Part of a small language model's weights: width 160, MLP 448 ReGLU.
MLP neurons of a small language model. Each row is named by its layer, matrix (gate and up: input weights) and neuron, and shows model dimensions 0-159. Each number is 500 + 50 x the weight over its row's rms, rounded and kept within 0 to 999. Numbers have three digits each. A neuron's up and down rows have the sign that makes its largest values positive.
Before each neuron's rows, "fires on" lists the tokens most often at its 100 highest values on Wikipedia text that the model never trained on.

fires on: "2", "7", "4", "8", "6"
L18.gate73:458465594535466491488484498481482556540528495526469591559501487566575431487467451484482467485480438490574455611495455492449517466387496593428516500497497523553496508571441421497433512439473557490462574527439541560428592446451538490418490467539456552487597525504483456473463498418515474550453625493505547537537478520426463442539582557468534475583479401537527456617417475520467553525588400470487548518489559520567577459482481525522590469556410495589505530438535440472502570447482503
L18.up73:451511562554463558513509513493477507402431464594515587491492470559575486504452553485451456563549408487481425580527472536450539506478484550556504469548472493448511531568468451486554499488428469487509478509471499562483499460568516556522578432510478536383620441476567454525514481406542491479499551418407527487460461478484498456541494524346515470409536531482497435533516497476442479603604530522521509525465544578435522489380445431421529539546481550607497507476503456546596466428411472

fires on: "5", "2", "3", "1", "0", "8"
L21.gate404:388507528444474546553466486429514544476479474544458527516485396547543562585590486508446504531485542548527499549492363531434498555517485502420517522519566504447470425493516408394476475410436447525435501506403423563376535502579546533406586550538512485474556527505567579515477519504490600454438544482488505476519523614500544409512499466462480428528508512499495474569501433476411460546496523448550534545514529583566621507450519538485471516506523551439502456450465446541464471456445566
L21.up404:506490464479534559478443409374498435516574482539416433574531493608515566523605543499480463520437460472426519561452417593444533460549561563431493530549485508488552465499482375521536503437500525467501409542438531559475546528562531589543456510507514391458496568477485549523555549531571489493478541435430504535461458527527598489571526506411427452519544516527483508528538332452530437541512472517599537474492571461481537538436484550515482579507565496522442496519466482518548461439485494

fires on: " C", " H", " B", " Z"
L4.gate332:453483515584538544509526498461461509459516572503447533490473576556432508530503341469498448616504413512492441527432410538546493448448469521474496524463626563521553523517455397434477573509456502428391445548520439538482472519508476467505470553496519505564527487611512522546532434477408533440571510600512554418576487427466478459573542567510452476512537555492531452540553401544425497563516472492498469456575513503539521485573560487477560423449493426500518532447510543511418508497600558
L4.up332:408503597576557499538550485400425588480590516476455517460517580521448466489521395566529442485438370497464499498512497506530522431449447538465478486497593605527583511446465525551446552501527499479416582471541496541413502519481475519451522505487450455625545477470515584499514467440438616466515527526472521396524490475438517396579550576481524490465557552498481510537511433570456495594534487506531482486438481453463496457512512489513546455506559478451452489403543450489489450509616583

fires on: "ic", "ary", "ent", "ate", "ust", "en"
L13.gate166:495557561574507475530461430408482475441439530498487482565502564439532463526493416529483516541488503546517528548489532484526509396479463502425551506512535543517503547446459478474508555471458491526492422531529454556506535438550514500539445417433450535448509478581459601501438498475530486435522497470418597469591516477537381513520594495440514450464497560555525479713519483488450508520513420466530609471661487425525522501612527493486539475427458541516475494592534457467565514534547512
L13.up166:418571507513445508536481471541513498389480514471454562537551643446531415478517470500554497445512490557532485511488513507537546429493447496571548535548548571488535490505466528452523572469532449478403447490568442504489486439518569582579450496460454429515453464581356468456445488485498495487516519593477589495471598507507430479475533569529560465415577525468434405535558469500403533518517497501445597418586502466514463501585548450541578483487471504505544480529450554590505503545417594

fires on: "gan", " has", " is", "un", " was"
L5.gate294:435528457484586458515514464490513573551539529523490443654503541434467522531501511444533466503463517614532551535543381459521465453545474492472593456518518503547411538508489437429526502413466550517583438449462469601441579524520588401493530478494518528432592433454453562480480465534389526457439555518391513382531432530542535526505494502481471454450548508549495574566457505465471511527464503453607471563521576484582543559493529514464463501504430533530552444471444504470498399497482533
L5.up294:441516488506512550542497504598593394542619460574493468496481482538432506525568491487465475437378484511483480412495485537447519525548632455557461538499527585488360489498510480489552513534519507474541414541560468454465509462568490463452487569607518488470535506444517551530507511544531485435455501572595434533591471565473529452541432498479501470486439445531523491500574477588475455482440519445441498464579413552427562494510426500542503589526494484455469584366452547445572494501511477

fires on: " comp", " ab", " se"
L4.gate334:502584485477591574429503507534526464510467599540578496664502494520569504490528345567511497551466503556484518548489450440522562550585531516499482548531511480521402478555461404488559519537498512518478497498503462545369522465551521442446502509397502486563557550555442537525544434441439437465514472499512516402522509467503430483527506460467551482465576411596529532589544473549478433576470491461518443588493530522467537466458489558468589474475496543442452483474421485447526571423449437
L4.up334:517507459548544516449505609579491445460458589565473562577472516488500469460515457527451578568470495524458557477499407479515499460484502479529444521488391492475486508481517588357550488505428555458432522503513454479520430574601496456466408558519484511456556559463426552564526547481441461581421572547521518460457618427509567470531461415428508562491524528501613557598520521556561552470485521608421560576488416528498507528478489475510535564412534530461478503554542456476524510479490464

fires on: " se", " comp", " she", " he", " He"
L5.gate19:462560460437687498467496534559490488569439610532516494637585508603542519525521477574446498557469552496434437563421462469530577560463512497467523584555480460508382481489542429476571534497538498582422407533494468517401539488533469421501569472459503437518532538521427518496511449503464502486456530522551563465487465503555438503576555466495492490484509480553559569565512524525491388550483533391529516552519487504508447535483477605509549458539493537433499545429431505485470523435465501
L5.up19:531463498498651492424450492574487507555489450562452525530499494556403484489446476505438454591461534500487479482451519490546587460467552478534505453507397488434421469511472510456541426564448560528468381567526532505451565515506439450526486560541525433445531567542436488460512474493489419471504480462523574584500482466526501435521503500478495524533441485642576545559561584570541431445558573466589516545456553465431491606428522601497492482447454536442500572433462472452402514462483514

fires on: " ro", "ro"
L5.gate138:486444536506594539473420484491477399430496489488593515565548490523561423444432491409504556546506431555541466546463450496522569478502579403501484516555515508496476589546497490571447508399481468550460459404499486585472573530525515529527493500482524447498512437497554574542526461561505532492625530545543609450540477510487496439496517444459448372579525498519403491511523486522524477549474548487568447510544485624521602486530429477507473384604463515489436397510474527488522438427512500
L5.up138:478442555575567498500486404481400461443537460474595418500568503537537467451483520435511529535531444514514447482492479464450521527444518489583522371480501567549500512579537506525475538523449506532465412393529487652562511446481467481419438507465481443497427509491550482563564480486568594436538585474486565503544518512444399467493542542527472445553479501573433450523516549528509458467415537496533383434582555628471577495546535483527445531534441514452456405525481511474522488508566481

fires on: " ab", "ies"
L4.gate103:442584513535586494421456450559452454536514577485515506546505537594520490519620399541512515500418399569520482532523427485503457545559623567500563575519495490591354454447508412490534581520489488475448517526506439587480532493457530495469422474508397509546535502522466496540458472498486440460488524597417481449531509488512405454548527505510521492502590540517499446538527464515391492520496412419598496574502503475514604435574482458523530493481496501454455453475431480538535457461565455
L4.up103:505536480463502529488495519528535434505478616462510482485533562576542552482545358548389467509382543537542571463547397417506502543535526596497556555395559515579380484440486475443575614525540490493428442527577487530433443506552508517432476537551463476507592526508491455565428420482515451491512473565445471467494464450443400458573549477445534417466496470541555502573522507536470526522483465457609522530518487577527536505542496420560522539498484501415464496477483462465492501453527438

fires on: " ro", "ro"
L3.gate200:439530509497551515512452445499534495452516587552580456591480585488542499535488601479503495543492467491521519544497387441542467551517559490524501505526559494516410573561498475426461476458457478588543434458515506564396458485521476534456420431514505473468442556594478518511571494521511495413555519610460588471535489479513451509525522455466417467545533413576481491540533550508505496592440475460563461527544518636446566471552438457514543384576444488523423443431410568460517472409567507
L3.up200:518458526505619579565521410498464439466526519483553522627527511511538506465408508459453496617498362486508517498467469547515499517560555492507547521426531534548473503537438533563450536470509523549436514414503447439535499496449452541498453512491427419551470503508519556570502546457497551405593558538516587573506535480417492439558469575514412514561462488549521536386533527572557481527477438514483461526525498558456567496584503509569479466518556485479362483405463490497507428390557482

fires on: "ic", "ent", "ational", "al"
L12.gate76:389547440520524441452523511513466466501546507458485502533539579428457461553568510471492478495466523523469540511489441454516456408446493539456513476571537580489508553619487446508541474551503403540608385504480592626468559496492497561511497532531526502509478531522491490451438471464422508581520549564490518512417491474495497620558570466468550425455498444532429445614513494556499472456518395357505608512603518469481573526472558514504537421465491474499422403477444503530545503505518482
L12.up76:438492444496533480454569524456465478496495453447439527538486591366509470533508523457539493552513557458469441514502495482480460442388402509496516490468529506455593523583469503538605474538529483505529462404573585591607519507446583477559428524520493558463395524544526435410438457461496460621561513590532540517414527510434479554584531583512585462412503422472408511574557523519521493467527494448473591466551512446491535477508567494557540443513470488437471475482455509565522479551515468

fires on: " B", "P", "K", "B", " C"
L4.gate49:496474455485552458386479474474488479570499608582389511525599499412504447498518428603511582592580549445459513514462466489548502521507497452466457453560534502467543547516523471489461525459498546567478437515480377511533503486485403524521471461497509461521464362547565521542606490484454449412491484503451495472600485513539554380518487585528514455457477542535494455471604413481497489592455543567505465491447523530509438523485550538566636486496416551499488530510508437444494536499451564
L4.up49:425469471574497557368546496536450460475480465489516512493444533532440467516533449547499511558604528513385529468526463527468608442491493482477517530498547470518537479488404510563524509538471507647471549475491448460479479536504428457491482547470422568592462400574494464488595394513492565455434436563479502531515474618488511470527511509545523500537545495591585502403550479459502540643533513539534394449445411463475549523530542482527518514451473445478533413411458491445445479519510546

fires on: " had", " at", " has", " was", " who"
L5.gate220:377599501532624425560550404484510508483499642572557478605473499549445491522491418515498465474511480506554443583439397505499513564561580549532502468517483477522444494508553398475521486457487567478497479535485450544436594505574518376486527482478479526471535409556488586483516452493495549556552502516473565445459502532490515523514479374549503443507507455531491579508543514519475374571479536452625471606448489518513498473457527546547512444539460513501524513462457428457479446517469476
L5.up220:532440398521492459465542591526573484561574424455514476482490547508513470576597549509543419456465445535459502497518447457456474521494448391391604508509504562545432447542607496514496522599542546513559418491568598562446467560482538471490506515575509390434498558469450454497545590503558486410537431463538399526530428517503543496469473521489441479413548521468463578516487425494515462534519446423512416493520511435537518516622449512505528530512456498546440566478503488456507431516533568

fires on: "8", " 202", "7", "9", "3", "1"
L19.gate90:457480562471434541482515538461442512372634584538488451612515527511481466506555436429494465534447462479518431576551531450409590519396526490552475494486552480495417427624509425482464480539590485485496582565504468508397485503588550566445563462555457626508507492485557418435491484597552478505451472468409497493495515507521533511462491458534459502499498448513504410520482553502540500525488544569536568461469464522539532560393476606509481518547427552510468480434440477521517532484461528
L19.up90:523563483477488544507471498422476455576643444521434461577474488534453439579485500456573442504414406451529443536518509513425526449480506500506479513559452503434454468484483490468517510462524486603516507501491476514483550524496546581433502516463456508428605556461513543452562569521552506505502601425416530452496516403526462489650499537460527507433575502474506575556462558499506489474563416488434561522559568433481579453457532442516530447558544527519468625450553485503458384422538450

fires on: " ab", " comm", " at"
L4.gate394:446548476515550494387539518458489539568549620458514486594513436515528438537510483514529490549417468546488546551526438551545526459509507558426623521518540495531482495567446375459491568504488441564445507514436487462485527452576530411531502458415463575551549439470481573500419464514492470455490575523475560397510497441449389523538589552401500506539520466451555471571554490533519505594508486462566421563480426569588549478461541500528530385501493515462483453473480473528455474546541422
L4.up394:544540467600509475445476511426431478500580560558414529578453448544465479412424490580472427486458462539537508488477494522469534393512454541407496588389470563463490494470468541371533429495528502502480455541400478451503498452460501479493461498414444540495497531563406484490492432527513430565538562484453510500445541488585425415558524575451511533565516496524593501626507503541519444550499456484561523518522527505541457513538547483506482454459516568493636555506532424460488625520543473

fires on: " has", " ab", "ies", " have"
L5.gate425:423530444509661544528483525541499401494430593487493497598508488566457482470517360563463496549495474533519573517501443522511480525563542574513507583442522513455442437494446477374519591474455477504541508529592530478478539479516564499498514516468492563596489481495457581527514475493513445450506465518448514428452471413531447450594481509437511491487512483551502413570567491568493520507588491392547529579579486501509663477489554456490548494489534564491473461511446441452554462437463447
L5.up425:497466483432608572584391491593496449497491452480494511565510538591544460550524445537500529498485545565464550503496392541546507440474567556519500523456530547468449445485481512435493599500406516468447475523585509455507460498503575553496509504509466483528595583442528518536524464555520508397462524427376424420510495474473459495591489496509502368520459521516520547507510479533456589522503515457480439561436545525525644495602552428496537535500442614423529556491439548506462458485447491

fires on: "0", "5", "2", "00", "1"
L12.gate234:429547436433557598549435485478479462529301515537447517556573503512473542496571492511477491532494528553465486546485470543521578592584473520464519504587531467465433533444552410493554531448444482421470488491422474585489563488541536485511481473394440580508510537538451584570459501455509536465488542468437536431414509519536466557548504470437462482399666545493459421515552537490463493612502443437498579577534505531527553502528462492456560489476474523525551467514503492451526547544482512
L12.up234:450517531485494640520567456505510510473492498591486440586456487503510506472495500477447511455532566442454461556441557581456437452524445465477498444435557524465563567548533480492552465440588471514479548529572407554507581457538495604436422486459567541553464555562433462516483491468563484483490522520431476583493482472583497405491444376401521491425616446499553487506522476419521524491591422512478548658467537475537512558522457444486467526532492539455483473539475390518474502482461459

fires on: " comp"
L5.gate229:537544444561497530361518532621524515413497537574449565542554449513535445554532349493475527558469487483517453549548373465442547503525462599498435568515462505489516573538470436459566412427546491513542510464478471538532574506553448499540476495525530535483504536547392562538528440492474464538481495493509528408508555509606484527537468442440499474520484470509511533585588512502446340488553435463526568627504568537509448494463455503516475435434512488538494493517514465460548581504459482
L5.up229:510525483555525565418505505653547453414484583542498583520609423541560427547491430500501569528480513498510442499505439440476557441502438527478412565494451497434511576507422474455510414484538472507545516463393452532565561534540515461479431476517543516454555535567386554539489504452485409468469507427534518478533519458581561576513456463440476434453488463483554527553544532490538357516545489530487585566460561550529433521505503459506458474424547486530484427442491508451599546480433508